config = dict(
    intermediate_size=1024,
    vocab_size=1024,
    norm_place='pre',
    qk_norm=False,
    optimizer='laprop',
    beta2=0.98,
    lr_head=0.00974,
    decay_fraction=0.917,
    decay_shape='linear',
    final_lr_fraction=0.02,
    max_steps=5746,
)
MLP neurons of a small language model. Each row is named by its layer, matrix (gate and up: input weights; down: output weights) and neuron, and shows model dimensions 0-191. Each number is 500 + 50 x the weight over its row's rms, rounded and kept within 0 to 999. Numbers have three digits each. A neuron's up and down rows have the sign that makes its largest values positive.
After each neuron's rows, "fires in" lists the words (lower case) most often at its 100 highest values on Wikipedia text that the model never trained on.

L6.gate832:519487502431516442484504411496543448446452446525571525503518487534517418484478443520571578456519534349491479430558541504479480432478469570486507555491516554499460444536602539498539581586427622460461530507511524433544424452480493491506523460416456427624510572435501553563396451572446404525457485553486519517418460571486449574485522509453577490452557427465484483457562564540454500419495481477430484417569482511529506442455548456555472515540588459535503461511472542503500422481542568487430485455463397456532472486557548491509469555418500493510622635534488459477477540477503546515
L6.up832:518502571594493582448465472578490532511487517472507562396497544530462539487489552455529443408468580480436543507484548601529460474493500437554559541502511530494492536426472531462489551561525536472497511496451481588376500535470414447461573466487528489534503620473423568484476443427493462624429483554461534513500459470588550532445441410560481463507498506474422427506448523590565584527515518514512385493512551421543505527426464432509443389546488525514458470488434450462594453442564554473519445516437472449499497432432577509487515557395537517570531576483519440531457510454589494563
L6.down832:534501502472527500544525487442406514491457575573555496525518472492508494462623547555431498574566459469535435459496443424585526485536461445413504494500536540464473438536455525559414438483456460422507468412473562620478562455455439516546547542516509414382541426606508502550556570511493466523513495467514456454559457655505580441539462455485528500528505488445515534609552511419494474433540562506444516601477451629543535543528465575459504545543555496496461446483441502503445623495516468524527529536502465474461517539517435575539560469497541523538568413468536588472460582503530501529
fires in: "to", "of", "and", "feet", "help", "despite"

L5.gate12:537499467468451447556493564495480568509505530488492547532363472475504503536434487526545450502529484451471427513501408514496550429529548410419413428408573497498590499477472466552496466445351459511484383502500477521450486588479515453450441556542462495527493573562512498520441465553461528589451472513447453549471449531470496539427484493496510504508494615547418564444493446539512425443524516461514534400525634380457463540508496520595470487451597457472489501549556500480544445486536583464455496525547502475534484423527497543582437480466506472552590484594525497574363559464526487491
L5.up12:577505532465465464500568540578502546441392569528421497440496527427585516425530523557420484500443502468521507439548442514597505451505497444508451469478377591530426405542442465560582457548484576533427554466461558404449553516452500540539458429505528400527503572455460563541513504508521532534425519436459449511395534502545413569578460490508541502475456502507535482483489538485504471461579520519551513482491496466444491529417474473512447430524509350446533512468534484562506534420596492499574611525505464555378444531578501495528564476558522564544549506467490451415478490500538445527
L5.down12:400510455373565471444536459474429409524489572472475390471401520564511430517511526506515525569516516458475529565472517473478602578492489486481532496518388420448418589490471518398485532572567503397482523623507551517412505487506486449527485499483470478526481481443540437511449458525514551523539550497503540468411562530528513443484504558470431501406536548477507586525505533533446518486492460435535472461511455537513508505360465429440509478503587540524429399426491441466436562505436550504546512463520475567438450591398457478447546441539449427525470435516565541469561447508501430506
fires in: "part", "la", "de", "pro", "du", "now"

L10.gate851:574335560515514506509439495487493517530436509564480574558444510443504450454540484519533496420520450524520479627485455532479447466478575478433453515424541436491480447455458537486484417520494551518451615525514552568517470528388524525460504580545502494507449486504435488576467449467480511485454509554590415502551479583437457475553500531551501449604525564534410557533501538522554522529435495450558569484523496503528420472462419573514430483510495519498510469457378455556459365542511508497496453513575433545454576505612443498554492444466585416592555528503496500491455512575585558500
L10.up851:534535471387509533566499395523506499558547512552489585487496513520584453516503427530529469431497521590466500468533413572532532558465515525498558503547525458428494415579561481554454521571452495562540528504421603526489416577537488396404498623486461514498468497425499438533449516544499512544498507563567484370442506499511481532464557501519523418553534518472500393425475478506509633571526456513581421441607594447476489559524389479450571508502532518504557497545475426496549542438513487543449558588465469476502542553504519469469493453472411494526473496499432493402500497509517461587
L10.down851:608462553549552512496466498529434448521568500471441481591554498449504550423573487470603515526520531532546456504534456419447454542475541513433439513585476497488500566527572517550555432535496527464491525429515477510407454446452517452555465531538578406543574522501479511486367511512491546515431559507527537589544485568509499421502536514513473467574476538419519579443506502478490460637522518457489545488464552595459439456505459495516476513421502481505487496479487446505427659552521452550398518522535463533442386501605495461558498549481593486383505481560486565620476438462526521490
fires in: "to", "and", "he"

L2.gate290:601478437416411508530548424474480451525514461550520545533501506457539504516469561524513503532507504470377441480536464444522453522500485550462390545445469534432504502546437455495464478438490481558483500530539424476530638511585366528524523409563549478480549482487437474455425517480507548513498492444525510473665449500509480457464521431467517463429499478528587521530437522540488583453509404538514546558449489478450464580552612541546547490465477466408551553473439507464563468517521520420534591504391506505488505486555578520548451464473452515571577392556600480522472519554464585455
L2.up290:478591488422419510452414511445493480471514526492512586503512497482482471529354425490555467600537584518482529528570510442582533536512419471441434516457419470405543590499489511551502453441483411512474508479407523479487525490502460526516534490572484508506479517547513529499462418531528534538538471456475579496498461470503589399559402371473422473512551480543539506594522489575465500521533461447621460477461481503548487538435525487480608551443534511495578515559489542447420473437524561525450528446444567610489487470431499546602550495494496486486470461529527447474439549455450650551
L2.down290:486517458529576426408446476495513541389563550552508468501465556563458511540464482478372572519493516469530480445550494502496540454497485498473540535436591488449508466501463472562516488548467520529539454313562533516536522395649532485441478425494492584472535455531516471476456598602465521552541535444562514564455593437556443466489548452479482489509571566491493486523480411396506524565388445453485493562460504502519457509547516550594440553476538523491460456491502512402545507500478439478540566535511493398552541481533505516484442407493490375533489441516478424532552499547540437481
fires in: "s", "karl"

L5.gate283:546429434498502432576511515502525461522454574564545565565484528376552460535516421465527469465494455611511428535497480393511547549436447514527496556497524479412567535502514532451472468553415504540540509488507448484426487550513506569511552526407445495552474573485509463501529436384521482525521459558516464541528436505468431533516378510410483579522490463516463504496478445423434410531488383507464482460522509474520470549446555548518452563381479430462494442491442502495598490506461457515469533485479442529468503371430477574501426460410541477526536511593504554483443609415512557402
L5.up283:599482545589517555449489494489521517529557542556488506505505485445548500495515490557550421565424488488530448441498486464564574513522454452553532569484542510490482439516468572563522541494490451513569545530499410436491565517496489562423528623575493494566538443489455451536459512530520484438589535501507483494566498452610362621506562523526505581426449505533549492449400470479498427445468493534492538510532483485468468457431580451473491557528475533500435529483462486402468551402463467314533472584610470529588477432513511483566464571478593476523431522488514533467417537472467499427
L5.down283:568521501541513475480435523427533477483492452479505507416452485427516523496508513482565537465497571551531509490573508498582419565550535554472449461544504506527552495498561511504484550497503541557572503388459499488399535484427413412497515549391556497479508563431483524537487503619475551524558480452467464409536590504524531469528477523523432508497629447488421443513461414559549462517448430513486513547576509572520468468416486545551593571576536546501547544526480513323443488503396466389562495547486377503550582509544531420512440561496500454509482530526487582514534539506417528533
fires in: "he", "she", "it", "our", "her", "i"

L10.gate321:563468517602572392481479403529501501554428478503610494533444644551535487473488562547527604483591421463487514468593459506515521509462544543463571476522561486469510522448453500451501521545425490525464551499535519500457412493470474564495501586543580440505367487575464510529521453476448573536535521401574494452450437364459471530531470632454537459508476514460522536537527536548582554564490543442494506579529517449437510542428484543494447519496548484426533541454465476579494535444452445501524487462474440602552503516585462466496566570467439542507516528481512539592572455512461471457
L10.up321:490479516439501451476412441456565482418469399499568526560513546554519372546526521525529548423562431523449524473640552427507524556487505453497528535481601494445500550523489512470519423495426536523480409469515461476473488515459478493448466450534516528559432470470470450528503555559472491539458551477558535397499527570562480531523510479495505412583538554487497551494489634634534566472646535481451430486506482488482465529517489445461521506446494524351451438522549548418525450449548492504530476488483504419431555503492457502551586445479415391478503533427504394516503530478511586531
L10.down321:481460544517393536525539516503562497541545569584573500492526488585478561465474578501485411493500546529411394540517508554478577517539516436431477502427512460574495480561553504461543464455491476490539506504455502549426448500464513491463543514558481555454571511458561494511480536544552502413498595570543477498474539474560529534430490368469603504405520417560482476518478532458502571479530513468436503531465456494478531495556477513535479672561587513456532507477516425495640449600394492567475448483482481406469532472441556494593460560554643492515501512532557442460511416520469493495
fires in: "to", "in", "and", "with"

L10.gate856:482540454487495410597551429508583578523541481487557513467591507477490503514533503469520517513581482396571495462544558498499558457613544461508498497452527564546543521478485534591514543439444552447492403463488553584471513563490460516459571484395455519520439488426477519553484538578525505485425496545508489437509440511415426497506563584565405476535551596526620520533365458478549545445479612435574572481502473527472515484467507402574490569493478548505520483503512466380489466502495504488453426549501501560536458539496472478458551450452592433585462483452477582424408494493470457487
L10.up856:514420473512516533524462556598501460500562544538525450515479539509480519432480453461547485415587546385523482484439481472464537447605499330529620557521467491480419462513450418507545570463506424525517529422423443497486589555456470471479557451509479502574487518447482501527546423432510566548519497415459509440453537407559517513463493566531460494491504485509550402526493450547526504552633498522417466509428561421590426571495480504502440503465443492532498501501437466514467541384451467515517420454463582468529479588555364499533537512470519451544500541509525461429453457460506441523
L10.down856:380490526482520578520606477410460557424505468515387459405430508523492496507445501527440517454479478550482535495498523487486491592375468505453401488493577440406475515518526535571541482438477505489483561475512386458468508469457545509485533526514493438464477500463526424493555465494571503501495597532459608437486506438448534473597553524485485529588522520487435517543487447492528453568521493568586606447586509539440556477446426420486460488486597544594490488489501557490522471549464591512459609515598433430495435451495486446587443439490464454528558473467522437524534440549557537558
fires in: "and"

L5.gate162:646376553429471442522504459519566542488466488480489505488504482527479433520355517580557504462525477595514561601533580403456409565528500423491559446519611426446510434489523514521511454475527502480387488527445495439546469472489538419544582513487491517529491556440569485486565546398548496526499471425501550493502442488483481598381440424508524573474567533512515514560509431467551530491464522465439553521489558514568523526460522467497472471413466485528543495520543526609408407500507575513561569441461568481535527534484481424526485495472551465562487554517542471527506420510574572496
L5.up162:500472543455578537481542479575558489499441501463485494517501494491516417600443433467508396513388351579524448546460467514477555516568528595553436445477497492508449574548506450517612415628514528519541537532535478578534538460535494482434518460474469408492504534569479514458586548478519491478435504535525502542386517497562477478482542500401517486499506475462373517402538438453601591496562558541624570454460484614509490460488474486549513514450468544532482526538452480494548450454493437514522519544557552511375468546520476534475466499535501484520494464534527481387496491512620509506
L5.down162:512460513525550442471496458490507527506475549562478559442421470509569391559480443491580569435504464458482469478481487526466416450484513401444490490659492487415487475499509517513513576473526579544525482481536457470550507599529553435452536495425549423440535452492443535485539508374540471572513546408498447473581487501504456501469486466529522562446440565494535504469457453533400411442500492437423444544516484485559476529419418465445539525463512382439502528599549610473401434517518549540422420498505509448497612518438575491488524495552490562518494469512502457577475385497557524463
fires in: "one", "second", "six", "three"

L6.gate725:532456376507558521528470554546515459497475481427564527507467516498515544582460490450554548547473535435424491505568493481463459550446515525445452509519536425477552533503502495556481487429493485543501406481665460481452449467505417532461512515530515560432495567549540444471510466613423520476533446504509513461464441475503572503493491424459558533556502505583577500481533499560531545575482316535519408533403551460497468604493505581568480514476550422409518387534423472550498490416553602482475561563447566501543584513512547467451467469430491433526531547580498498446510486509459568490
L6.up725:569495502419494475530539527601502502482391459579525403515527438537533475573542679572549412495491570505509513577546566453587538469445592490496547609425513481398517491507510498500480535442570595533512484501620444485393556521505550496549452488470487468563411443535514554552455490480433435581550552481444458520547501542494472493441565470479474534533484502532523437482518507543538478499538490438531551535483528513473441499450552481524614471542547485584504504475399569555457432512517509470507475499505459538441543554415571453435450445452546581607578515570514503518527467454505512525
L6.down725:555569468473611530516387492490600488546514438497518525426449477517515588484454482437450411441379367475477508547549457522413568572553549508435561536465524528561505449479546451549561484511489462491466465329447556519490434497563493521516402452461507508530513499426552538465489509526507506574511473466440532441393428479491488442535508463464488523480539515560470529483520432464585486484491485477453432540551499487521524442571356612537530532433470477562524542481465458495498513518488534551476490514508455514518450469493570569543593374491502465570548488525544420525593458423452482518
fires in: "a", "his", "the", "her", "our", "s"

L5.gate370:550439456504577508491471525526527495521582581505436514484494537537522442519419516487561589455477526484501508496528473513468495563463406465561442483457458463495574571503597432516479436499531434548483506513437457489454486505551410590482511418492462533550537524465474452475479404504437471462523437579561429480442472403550406570515533539458485610452536464518519434521533426567475499493510453474490506397453513459439485518493480451576529442458459529432550571400416416506547511500489572632494501472455432428552476465497438640551537440548428440528528554612562573477424470448485480502
L5.up370:449461575456510536370402480454526543501495517526571478440506507505524492426430490463499490497515498439521509430533483455579588558591469606472510452442507470614535575512484420462507548485542569560493489516432487585520463577512456489553476521453505475524536558477536473537429546549545557458448453444397548535399511481500398543471520442421578474511533471512431551550406445496476581558459509510466576517390490461619593463494467585497570518523481496441494556472520544420502466489512413527528547542472463466522474463454513544512625460497525423559481550579471472422508400519563497477
L5.down370:432508497494560534435420513488536514423509452445398617440483529484551447472529624596460443603464533564551546453616418551508478475502530493445443483562539402559493524571497547469401488552484440533424541560510556440499530516569448460528403452564472507504529497528467471537498558552453594540513417444463491473532490492487444503462505477463464524529538446425426399561456467469577473487404492467456527469501507489510553440393501542548538449585541586488484568440514534465529509409473484522466541457471402445465516475514524608542513431524464548542493539574503555553487445575477506555
fires in: "he", "i", "in", "this", "time", "world"